Weights of a small transformer language model: 51.2M parameters.
MLP neurons of a small language model. Each row is named by its layer, matrix (down: output weights) and neuron, and shows model dimensions 458-585. Each number is 500 + 50 x the weight over its row's rms, rounded and kept within 0 to 999. Numbers have three digits each.
A block is one neuron, or neurons of one layer that tend to fire together. After each block is what it responds to, as a language model described it from the Wikipedia text at the highest values.

L5.down478:516513430482514526524574492488554487574471518513476429543518463502485550545399500558468537462492453539529472575524568507494582434423446513487512535507553577510567580506517544512496527500515490516486501531533600672431558578454480566530465516322601456563490506435480527543504482333476529438491469511477460463503474458531492515495557505579554564659500421515510507520515529462538513523525
L5.down530:470537461495471537462466449445506581518458491502458570466454557504534442509560434544581417551519531423486486480550571411480415418437622484452488549626527544489387485500531585490525553556433546533624546434527497527469480507474534529451550462434533468481536434608579518559502492445514526389507490545518455544524446547487582494436537520533457484539423601467582502627472535518546512466514
L5.down581:463451508410489498575479531559411502421500494411458471479595505483473480451468560467504565627563533441561565506452611549438503519480497485507512453492580505529516591455434454521510534544518443488522553514491495525496563516384475491549479469471471566491564545557446504470436456573521540442513470549494371465491491551451526501464513531469603398558524451555462477554501568488490535496529
L5.down843:551485470513502546507536560469505521442498453517500489538529501600451539550460482584493470524390439505473584532570511515484445534581367427489483530493511483447512512447524542543542514531490514418458510469622448489559402504526643451448511567502529466504489566418535561500470514500469530510415513514491544484522520441496443536488501553515437474529500497454458544452659513494580476555514
L5.down1046:506511529609462477567493532550542483561404549501482453469422511435490416536492538461418500583531538487468477563506451413642418459371449379480500542512560410463463511527430511468495475529517554369520448513480454527578534495491502602527510489477427550460518468457521476462467564539460537377413555549473540580410484449504560450532512430505483465458542423488450485520481523486533413469540
L5.down1550:528501447445509438485481434526494508558446525507500519450503471409517496482475523475609447500451475548541503465457515467462464541478503472481511549416446313480552435404470500588544481504517545517396485490502538457434439440402438497587593528481550472546491439517491536446480446374451520494368516538540460519421458471496495489564535453550425485435523484467505473454499535575558470543473
L5.down1578:475538488383496509479543422450478478467465497395471524481506468420582379527485503518521469531499484457588387440537479540401539478448469460521429539547526535522462457524504474536639463462518528380503478453530429453435562474581506485498481494480493567520485558501601490542551453437518510463508503533452531459472489552493461541452414467386493503471512404423484553505516463545426561599455
L5.down2323:500519537555555426507565507478516450506508500502531556552428557507454564470511525523510570483465513474537555456480503544555530485484549496513483532554498429487442461519573538512486472549400447556461526446501482488443564516495502549437485623457500515451541568560479537519554573466520605425531449567499466545564457546534504510510418594442525471509437521410465484537542480544416482542461
Responds to: Second piece after D/N. Short word-piece fragments right after a one-letter or short word start, mostly D or N, inside split names and rare words, as in D-l-ouhý, D-ig-by, N-od-dy.

L3.down593:482460489452593527480493473522498432482427489549386581534490536514402510509513466643533457449559550430544557436495548457430549442492427407506561465447617479540416439495502457555492469547427478420543448490482558574456465541393517477474486471534551519505422503458454484501502520470404545426532666440418487541519579425487475442530473540417422534437516485545513517462513507457488485575441
L3.down1109:533560412559415477509551491434553501457480546581439526474480551550529561454579525440492454539506475517552436603426528540493447492502398570498529470504495500495399529473490546526548519493529479519500422406420455465440546440552511509621516565433575474523561363563533432549493503457455455523447509476498584513437502588353491508547428527503497516579477445558388344514433465472492459503477
L3.down1173:521496587426496426455542464511480422420546598592490401439567497538579479506494480455451519553491531434450552497506542497492484485507503524464524446467435416540462463488504539547510469524383518459425487529456494507533531528524473533488441507473453570491522438487528504534536621539442540411523547584543524486524460577428577478532594584489541434587487536448376466612561353469532444465470
L3.down1371:443442467446490427547513567567515450489480538518535616491522514534513587484540396529545540479599613450483480515495519528457602470568532515502498562508509539525533528574460429476460500510520478415543432421541492582481414403544525430623473455382428459574511541453479514543541469524410461518532584384385499407542451626496556500442467505532526547458508475519470473534428437487597447455504
L3.down1389:496479550506453527536489544454601464495593385513479468496529549535543489538571554462558488479431434372527486524538523435485420505534516558467516511517506491436472529538413491471530507449485502466547534455446466509478573595548404452526495417526549580497472522490468555424530551436432469519556447447480405491544446445473504619439458491508446543555479547520445521409472550493531583475570
L3.down1553:522481447442479572545523375515447389541484523530420469536464526528497557514555495425477539472588523486466458521459517473540499427564525567477517532455499482570524540522544503447557469488517449473572490477498518518589623477493477480527399486482495497580554570584455543507485532500438495436478477404475512435579441523572558501487459473386522436524504520499355515471556498518429460461523
L3.down1748:569564449499518506482504466514440440533447587435478407611503517436471564598466470521534533554540527550467501433524553487505565487553482540464473426535465495450432497550405595515569576468555520571514548507449471516495679526457470514487469526480494430490523443508527566598574421516476576416503480541591517474542449565576395451567496509468481590488530468439587449503606548563558495531496
L3.down2461:484531526486445525506529540460534451463568453500556484532592522497500490501476516570425478491484541539515479586462491526431466461554496496525489551411466428511492458575519496582516546596500410543525415472501489399556588528431524495526456483445501445483551480463575477479456446546494458500423525460515571436589496499596545503453577514400501523483499465573482495536530597512468550452408
Responds to: Words inside work titles. Function words and apostrophes inside or opening titles of films, songs and albums in credit lists and tables, e.g. "The Thick of It", "Born This Way", "'Till".

L2.down507:464456449536519561539529462536460456529550423473541494524479447491557512563514481485582510464499568460508566489536582461501482464573553504493468539482513465503403460547467522488486527441560459410501481465503482507429506471537438599498530522531422498555487479514487412509552486467416438480558509502487358481469522514497524555549430422457588532572490496551507461582561421435545463488550
Responds to: Title words and list markers. Words in the middle of song, album, film and team names (Conditional Form, Very Best, Saturday Night), plus dashes and table cells in lists.

L3.down135:463435566495506526444463528498493555527515533376466579470518486465616441388505524486473507508557499494572472415502577518487541499479485492547560436530539478464482511579462445522591464463479413499469491535448558698549523543530526532508474416637420516510531485557531401359468465578410609577519574549511541533459591413539624566475453443480419486540543512511493572487449512507519445502423
L3.down311:498619497611498488546446522522418419494489480565465508533472556432529480498495526453511380584461513504467461523473478472475536440585408451407542506509474518524500374457498473542606465513444521404472611520524464542601474564525506461480439467479493585497482502566463577483425558426487373473527587596595518491530569470497513480444563511515478510509448590528480483438482489441516480590569
L3.down626:458515527451503450525386539445513529554567577557449437477496470463550594507514466421429512530435507521569535487523493475583475497510500427519424586436568542487511569482550489436433502530423512496579471517573481531444520458535478522574508448518443484504427466568548457544396485521530511517500524480505560511502434436559476484489530519457483434445614516521525535575563553501491437546567
L3.down691:513447620538457467505466531566458538481530491449537497499418464534575539486475513414499618458441609438415424510587512411427434497456503386490576503534466397422451469534422511506462448440441430558465361501606552488478500507469466513550545503502439464543506434525547545432486543420512470504572553468512619459519539592420448461496484439498483519486571448591421511414515540548457518464596
L3.down1295:539451554415473523538507464475469492491420444482480446548559563489438491448480491479536517546569462452541477574516561517576483547536546504417541535429488504485444487458540548485510435538473452472576512445426537518535420386425486584406447461511535643334520481535545418454519503452486543443506469508508430491456437497473540512517545412522497500481440497471532525496479508533539510524514
L3.down2186:450518473550577459462484433550504497500422457512457446504499545523443556462444554511569542511557515430560502490424524430462507524605521381581499499477466509475565471456541549573404339506439505496493502530528429494476452487496606529471546490509533545540487572544538587552502463513530466522492529455524491435508497561479536417476492459418506482478531482359524510499527528558513426567524
L3.down2347:465503506587504477548535595472547602521581513444432484361513487541424578524482482519481501567464447571537485521504498508373557460565418494531509535425485455451439497473464558477521509527469533447415496458523441447516575553531499528455523394542484574429417465511536581485493522552506563475561537560496515443529473484490452492488526498521482544415462473522515598433485618545501424481543
L3.down2382:498522574514393455443487449564528502585556570553486475495397546450531518488493539554525504449479495418514566515455527573412557514472596499481440581560458468485552406457519562586426417591540482586561555463575553499478576560516544543497551562509509488578459488414450548423430469510471435532542559484553472586483465449378501451503498500408447409468488429500417553559557493443471460474475
Responds to: Mid-word "l" fragments. Word-piece tokens containing "l" (also il, ra, al) split from a word's first letters, often at the start of quotes: B-l-ood, b-l-ues, Man-il-a.

L5.down152:445459502554526362458551538611477435503584500539532480527568555527508506533473553426455522407468573471533441465553417569516502540461466574477480554498479452480464566446494497497426442435475476509555498428505499529518420444506377449482542558456548549468500553425430512440406482483460493436503491512490453478610498410519474516550482498501469494481521542488480487518546512542540411579583
L5.down228:496587484541504513535548451454459456491494479473446555433501557532459481491533501542530446407474483432508506529480382548516456515430465462465506479468521634559525519508523498542513424495541456542574518587476507448438509564524489547426389521509447442510499463465467396515543510541509395525537339475574501551580442553507423418441469426470447449593494569572538442540540589493468414488514
L5.down384:601461518532543456475577444465468560470488538553435416499465575519531592558424533454494472470570514481512469457456468476543516509559500452516514473526444529545458550525574500470439497547521584508583505422490354671510504442567437440499487537526480471537474529514479458459521564496502537448485515482491429420497483550539484495461517506465536457521491464504543500581544552461470585498455
L5.down389:425437547601498514533488602517488431592486527503441537493457538491539548409544431460472503528594450525511460534591537491532529446497552412424443589523451541479460541550585477457527560438452388410513410568491401552481453511487495510586481478518497526524530528460451408526455489499465547465569523510516445453445428526479469435605545489501502546412555483474509544596545561471475535557602
L5.down540:530496488547400471501561534501430459549462494480471505552540491427509442529516619470570526444532443456544549512462438556545463465486443503424462532458568568504455353522519534494513440479503481489632523536410481463457547552479437509411485462485550463550478527450529421468523474440493521467524447520465518490545507526538490458515538420493488272550398515506443438500499503439532496479489
L5.down1441:539450471516583567535535536600536502427489449410424525438536487540543519452519512526484502450530443468532514530586447450490438473469548542549474491453557515538536560545514566481472537502593496475549513521488564450527515520559494518528452579469385485523595499435523569425517562438461520580512570510454489503497488511524529495553451371501535511477505519448507485548504518455549373506548
L5.down2147:463484584415515477491456457516415500406551479567447515515443503592527492546489510490486535555551631512558554495529529467497478512462484466579561530609486533470492537514544418486499495451527554457559683514548453475417515489457521428542487527527503538446493466398521466522536505560442454480528544504568453508505459497498438464395594607549584532487416505421458595477560492595383516483547
L5.down2473:539483539556467511495431533473447489452479427503478513589525504549482503566515507531437413472520535518534436515496431533407564491519574468427465450415442495521491469473594491523491611477532463455515476495433471582529499545461468571501483571509404526507498501517443526518472418516520514470479415518438508433355481444535461518488547575462549468505510530493500394488406582529525403504484
Responds to: Words inside titles. Words inside capitalised titles and names, mostly "The", "It", "This", "to" in song, film, journal titles ("in The Turning", "Out of This World"), plus word pieces within proper names.

L2.down2030:369496538475500502540531517433463460509436539506542492519451528571497550475436472522443482547456457484487466487457510512536559523465505507493542477592434430523434483474482484509443376469461506536452474498561453482505446454551525504563584498513546523547423494529383518433462518557508453478502543514616536480473444501589554518551521513508522403474468462497455528492491578560449539532573
Responds to: Mid-word consonant fragments. Single-consonant word pieces (l, z, v, k, h) split off inside a word, mostly names and rarer terms, e.g. rele-v-ant, O-z-one, Tan-z-ania, Al-v-arez.